{"n_layer": 8, "d_model": 576, "vocab_size": 19667, "activation": "swiglu", "norm_place": "pre", "positions": "rope", "qk_norm": true, "parallel_block": false, "init": "uniform", "beta2": 0.99, "weight_decay": 0.14, "warmup_steps": 215, "schedule": "wsd", "decay_fraction": 0.67, "seq_len": 512}
MLP neurons of a small language model. Each row is named by its layer, matrix (gate and up: input weights) and neuron, and shows model dimensions 432-559. Each number is 128 + 32 x the weight over its row's rms, rounded and kept within 0 to 255. A neuron's up and down rows have the sign that makes its largest values positive.
After each neuron's rows, "fires after" lists the tokens most often just before its 100 highest values on Wikipedia text that the model never trained on. A number after a token or word is its count.

L3.gate959 [152  74 126 101 105 102 138 134  86 137 158 192 152 126  96 121 189 147 118 114 116 106 134 112 111 113 124 122 163 124  85 125  78 139 142 109 147 122 150 135 102 119 127 168 122 127  74 115 114 205 188 166 180 164 163 149 182 130 154 146  66 155  88 132 122 164 150 128  86  72  68 161 139 177 150 108 111 118 103 109 152 145 122 181 103 155 160 188 131 149  95 119  94  79 122  98 143 123 143 147 115 164 127 113 114 167 124 147  89 102  37 121 113 176 162 206 144 122 159  79 116 140 128 146 118 135 119  81]
L3.up959 [164  69 137 155  88  98 165 109 146 135 122 117 175 145  83 160 105 111 126 186 146 192 129  93  95 105 121  84  79 156 171 115 162 149 160 110 141  47 121 159 151 131 164 124 129 181 145 128 122 140 120 126 141 118 159 153 134  64 123 146 126 178 121 155 129 119 192 101 124 135 150 129 128 156  79 100 157 162 165 103 150 119 123 101 110 110 130 151 137 143 177 137  77  84 104  60 101 132 123 119 116 110 107  69 106 130 122 144 105 106 175  92  71 190 178 118 122 149 135 149  80  92  33 125 138 123 134 146]
fires after: "\n" 100

L3.gate1928 [121 174 138 110 128 224 151 130 201 128 131  85 126 119 112 109 194 124 101  90  87 142 126 140 144 144 164 142 128  87 163  99 106 142 165 141 100 165  99 156 139 136 171 172 159 168 117 111 146 195  99 146 129 110 100 122 184  66  94 172 127 129 136 123 148  92 122 169  81 138 137 125 114 159 137 124 133 165 156 106 131 155 162 156 150 106 138 144 145 115 166 118  95 131  86 152 201 116 130 132 107 107 155 171 138 165  91 105 106  74   0 122 142 163 133 136 166 167 118 154 147 145 126 190 148  76 132 125]
L3.up1928 [154 137  90  60 169 151 136 157  72 164  87 104 134 108 155 119 150 125 151 125 186 169 127 158 177 147 106  67 154 117  87 101 142 174 173  98  36 139 110 144 136 147 139 168 110 131 147 117  76 126 141 171 106 164 141 100 169 109 113 142 143  79 102 145  84 120 154 111 111 114  71 126  88 186 101 106 159 147 179 153 163 156 131 176  52 121 121 165 125 148 135 184  37 127 135 151 147 105 123 143 163 122 124  94 161 113 209 121 123 151  99 134 145  99 160 102 135 140 148  41 124 153 100 155 125 145 180 129]
fires after: " the" 51, " The" 31, "The" 6

L3.gate79 [130 127 122 155 186 170 160 139 169 123 183 117 131  84  21 112  96 136 105 166  94 175 152 100 118 132 148  95 116 183 126 129 150 117 197 169 121 157 118 151 162 155  97 106 129  71 170  99 117 163 122 122 114 166 110 112 104 143 134 198 104 133  74  50 153 131 132 165 156 143 133 111 159 133  97  92 157 108 181 102  84 141 103 104 133 136 130 160  87  85  85 152  88 115 108 164  79 113 164 119  85 133 146 189 133 189 214 120 218 100 168 116 120  54  75 128 106 132 132 100  95  83 131 176 126 133 211 121]
L3.up79 [ 88 129 116 101 124 102 175 165  53 167 145 190  89 100  83 182 155 126 107 145  98  96 162 165 141  63 126 136  98 135  94 185 101 153 140 108  95  90 107 104  91 118 139 170  83 178 128  75 125 129 123 126 153  95 124 201 128 144 150  63  94 151 137 130  95 148 163  80 109 118 172 103 116 150 151 127 114  87  93 113 141 126  92  95 100 149 105 132 195 143 113 160 128 149  89  92 120 127 198 134 140 133 114 121 144 119 154 104 153 139 135 173 188 141 186 166 183  95 142 111 100 154 146  92 103 161 119 173]
fires after: " 0" 37, " 1" 19, " 2" 16, " 3" 6, " g" 4

L3.gate507 [105  97 108 131 125  57 136 121 103 123 173  80  91 150 138 166  80 120 131  98  99 144  98 106 152 155 173 129 171  92 109 107 132 107 162 180 158 143 120 184 132 119 123 110 143  59 154  91 128 129 146 151 114 127  91 100  98  95 227  75 108 122 145 157 155 191 148 138 118 102  84 136 107 165 165 127 131 119 172 140  99 154 124 109 152 113 125 101 109  76 104 141 149  65 136 148 128 109  59 135 145 126  88 115 140 178 153 109  94  75 100 137  75 116  94  80 102 131 166  76 118 134 147 148 121 121 226 112]
L3.up507 [122 177 145 168 107 178 117 151 124 140 123 161 152 162 146 140 128 130 100  53 151  91  96 190 155 160 166 125 124 140 193 168  98 124 155 108 109  98 130  86 129 102 130 139 165 152  90 144  98 141 104  90 109  82  60 128 100 154 100 100  81 134  81 149 153 142  97 132 132 137  98 174 119 149 127 177 103 163 141 133 123 105 135 136 123 201 148  92 172 114 127 100  88 126 159 156 164  88 152 139 120 151 147 108  95 167 142 183 163  71 161 181 139 131  84 147 113 123 154  52 130 158 126 118 183 124 111 129]
fires after: "\n" 98

L3.gate783 [ 52 175 139  70  98 120 164 139 103 143  79 130 141  93 110 137 125 157 110 173 131  89 142 127  90  94  77 187 130 122 102  94 126 202 229 153  99 132 152 158 174 139  83 111  93  96 149 117 141 133 118  94  75 127 124 179 109 118 125 150 103  64 123  95 125 177 114 190 115 128 135 128 144 120 111 121 141 169  82  82  89 205 130 146 149  55 110 129 106 111 123 142 140 170 174  92 108 144  57 121 116 162 179 126 174 244  99  68 151  68 121 159 104 147 114 126  67 177 154  68 164 113 178 106 120  81 167 111]
L3.up783 [ 71  74 127  99 167 100 142  97 124 112 171 123 149  79 115 107 103 132 152 163 160 138 103 206 119 112 124  98 100 148 141 125 131 140 150 159  98 220 156  79 114  61  92 148  86 116 129 129 158 203 118 106  96  89  66 184  71 133 113 135 130 167  66 136 108  66 121 116 119  88 128 122 152 183 112 120 146 156 146 143 104 162 138 107  56 104 138  78 129 130  93 160 150 144 117 138 153 123 124 143 160 132 122 141 160 140  87  67 163 106 131 115 149 117 132 131 159 134 121 115 177 120 150 181 112 157  66 170]
fires after: " " 21, " —" 20, " %" 8, " 5" 5, " 3" 4

L3.gate1064 [120  89  84 155 127 139  68 152 136 187 125 188 178 128  80 138  83 118  74 117 118  80 113 104 120 131 119  73 121 128 121 140 133 137 161  49 121 157 105 110  98 111  79 115 153  41 127 139  73 157  93 154 117 145 150  83  99 150 165 157  80  95  84 107 109 101 167 165 138 167 101 134 100  91 158  94 162 141  83 128  91 105 158 127  76 195  78 134 125 101 106 166 173 122  88 120  79 118 116  91 168  91 171 108 134 213  63 165 101 128 178 164 141 169 103 132  71 116 138  99 124 173 112 161 110 190  84  90]
L3.up1064 [141 105 154 117  91 120 138 180 137 147 129 121  97 159  91 136 193 137 135 179  98 101 101 136 150 106  93 194  95 183 141  95 159 106 129  92 111 145 111 123 205 155 151 114 109 158 103  89 102  65 102 161  80 126 146 169 122 118 134 189  80 213 181 154 181 198 118 106 114 139 136 153 132 132 154 136 136 132  72 144  85 123  76 139 106 102 138 118 199 130 131  79  96 115 124  97 121  95 130 142  75 115 123 185 107 116 113 130 138 133 110 123  79 149 113 119 151 154 158 108  92 194 151 151  81 181 161 146]
fires after: "\n" 62

L3.gate718 [139  85 149 132 173 222 196  96 183  98 122  96  84 165  95 104 160 187  70 147  90 170 155  99  57 104 106 146 125 136 104 113 168 163 151 145 135 115 126 177 158  71  74 100 139 187  88 141 129 158 126 165 128 173  83  71 211 157 116 136 159 136  78 171 152 140 180 142 100 118 124 135 107 177  71 172 173 108  85 117 118 167 101 143  90 140 137 127 128  57 104 142  83  64 168 169 135 124 134 100 143 136 134 128 134 154 132  94 103  92  74  70  97 117 153  85  70 139  87  98 153 172 128 123 173 156 124 113]
L3.up718 [ 98  88 178 127 108 130 148 125 146 109 126 141 151 131  77 160 144 104 183 129  93 136 139  98 157 166 161  97  68 132 156  93 148  59 142 134 101 132 106 146  75  89 117 101 128 160  50 121  75  93 191 103 155 179  95 176 173 182 111 117 118 129 119 134 117 117  95 171 194 108  86 135 132 120  22 120 137 155 112 126 180 152  88 150 112 104 100 163 131  88 177 133 122 102 130 159 136  93 162  98 160 114 188 125 142 141 169 119 169 107 120 122 123 123 158 120 103 144 174 108 140 131 119 138 140 115 137 131]
fires after: " |" 55, "|" 9, " the" 8

L3.gate1000 [ 96 146 158 111 179 145 152 209  72 176 134 135 100  89  69 173  78 139 100 138 118 174 148  82 156 157 105  85 142 102 122  99 154 202 146 152 133  32 117 143 138 101 140 160 124 150 182  98 152 138 138 112 112 125 130 140 115 159 116 147 156 139 130 110  98 137 136 119 127 129 121 160 172 145 111 149 121 101 141 147 109 104  77 103 135 124 189 101 165  59  85 132  96  97 128  92 174 163  82 131 167 121 140 149  56 159  67 173 148  66 142 118 119 143 154 126 141 160 164  84 164 127 111  98 141 141 194  64]
L3.up1000 [133 128 140 172  84 130 165 131 164 101  76 198  83 161 162 166 155 126 120  69 144 133 121 181 126 118 157 151  94  83 106 167 171 145  95 155 126 133 151 139 118 111 124 165  45 129 113  74 119 102 126  62 140 135  73  86 130 152 144  86 171 147 120 145 144 142 102 117  79 115 145 127  91 168  92 135 109 103 162 129 135 135 187 144 131 182 129 122 147 107 138 154 141 111 101 136 167 134  98 157 117  99  57  54 149 145 145 117  98  66  72 172 143 185  71  83 178 148 112 188 138 156 149  83  95 191  94 141]
fires after: " 0" 43, " 1" 16, " 2" 6, " 3" 4

L3.gate220 [129 134 110 141 127 166 147  95 111 146 125 167  34 124  83 115 161 113 102 119 131 107 106  91 150 105  95 157 112 146 187 127  86 156 114 104  73 119 168 180 132 211 134 153 125 146 105  92 132 118 127 145  88 166 112 188 142 176  91 174 113 142  64  88  82 103 103 214 107 166 107 128 153 170 164 127 140 131 190 118 105 193 138 162 194 145 138 128 136  84  94 178  67 206  75 133 123 101 145 120 163 156 118 145 120 172 159  99 160  87 168 113  83 151 104 210 123 147 109 156 108 139  99 138 138 137 122  93]
L3.up220 [113 121 105 152 146 179 102 147 112 139 134  82 163 121  94 133  92  73 127 107 181 175  82 173 178 164 164 139  92 186 141 138 164 172 105 155 147  93 172 148 156  75 141  90 143 108 117 117 131 125 109 148 148 173  41  89  88 120 120 103 149 129  73 148  64 127 135 154  90 106 114 153 110 116  94 108 157  76 112 125 113 116 164 164  81 212 122 156 142 154  98 148 159 101 131 169 148 106 143  93 138 118 114  95 167 127  75 156 147 117  91  93 102 134 119 122 138 109 117  96 149 123 173 130  59 151 108 119]
fires after: " 1" 20, " 2" 19, " 3" 10, " 4" 8, " 5" 7, " 8" 7

L3.gate399 [177 167 107 151  77 122 168 132 140 137 181 152  65 129 114  95 128 164 109  97 116 124  75  77 136  99 133 148 100 125 112 116  93 119 159 126 117 168  50 123 138 128  77 140 146  89 107  71 110  99 126 158 171  95 178  52 145 111 160 131 121  41 152 176 102  99 101 128 130 134 117 122 122 144 101 116 141 133 200 116  50 119 105 178 134 122 133 111  98 175 103 144 142 182  87  83 168 136 156 160 139 111 144 156  83 165 124 147 110 108  97 173 120 155 170 140  84 152 185 163 141 138 135 139 155 138 112 137]
L3.up399 [201 105  96 144 149  94 116 169 161 186 152 114 166 169 144  90  73  82 107 110  85 144  90 107 137 146  76 110  86 155 119 158 148  69 165 170 129 170 176 169  81  91 132  92 131 153 126  94 120 132 129 124  93 110 104  80  99 125 133 151 144 108 186 180 193 165  90 108 174  90 140 127 138 133 106  87 157 132 168 130 138 135 130  79  81 125 101 110  99 157 134 105 108 122  70 152 189 129  99 163 112 114 144 148 151 107 138 155  90 136 103 124 119 122 160 200 114  63 214 135  26 175 116 145  92 127 102 110]
fires after: "\n" 83

L3.gate1809 [106 131  90 109 160 145 137 168 107 119 180 141  61 127 138 108 166 139 115  64  65  96 158 133 128  90 111 176  60 115 211 113  90 168 164 167 116 171  75 211 175 124  78  65 130 120  73 147 121  95  69 209 143 177 135 158 223  71 131 148 142 105 156 151  97 145  54 186 126 107  74 135  88 180 165 177 154  87 152 126 101 185 103 136 114  85 159 126  74 160 100 165 137 169 116 231 167  92 172 132 137  98 109  99 165 155 166  79 114 123  33 121  57 150  94 126 112 167 122  84 121 179 142 120 126 138 116 121]
L3.up1809 [ 87 116 125  99 153 138 122 172 115 158 168 141 145 125  99 137 153 114 174 141 139 176 138 146 181 105 132  98 121 119  91 155 163 134 173  98  99 132 128 130 115  96  92 115 132 186 134 141 116 157 145 116 121 107  86  76 185 134 147 121 211 100  99 168 160 129  60 127  92 158 111 113 118 129 168 116 103 148 133 134 161 179 122 116 198 142 110 206 188 106 130 136 139 145 134 153 127 187 139 115 133 130 148 119 118 110  82 187 139 121 125 141 123  98 118  81 125 125  87 151 145 144  78 139 151  96  91 167]
fires after: " the" 45, " The" 13, " that" 8

L3.gate90 [144 120 140 133  96 173 199 161  94 139 166 128 109 147  63 120 137 174 116 132  93 110 158  92  89 116 161  66 134 128 114 117 122  85 159 154 113  77 126 131  98 102 151 129  75 143  73 120  98 160 132 150  98 128  99 151 114 176 158 177 140 113 177 118 158 223  83  95 162 111  88 133 173 158 156 117 177 128 136 137  78 143 131 146 146 120 143 150  99 129  93 154 153 130 168 148 186  64 105 175 190 132 137 125 105 160  80 130 140  74 138 120 111 131 121 121 131 114 149 151 123 106 130 142 200 135 118 159]
L3.up90 [154 161  90 159  77 126 143 159 146 137 150  78 130 178 134 134 171 140 156 156 127 111  67 100 120 103 139  91  90 202 195 137  82  88 100 157  88 122 108 172 175 114 112 167  83 149 110  99 122 107 142 110 205  92 161 146 105 121 118  91 127  91 151  62 151 147 112  91 133  99 150 145 126  91 173 143 183 115 100 152 107 123  88 172  89 120 148 177 146  59  96  72 106 136 125 125 123 117 105 135  68 146 140 177 124  90 108 165 145 152 135 142 103 154 116  69 123 125 149 122 119 155 112 166 152  85  81 106]
fires after: "\n" 33, " |" 31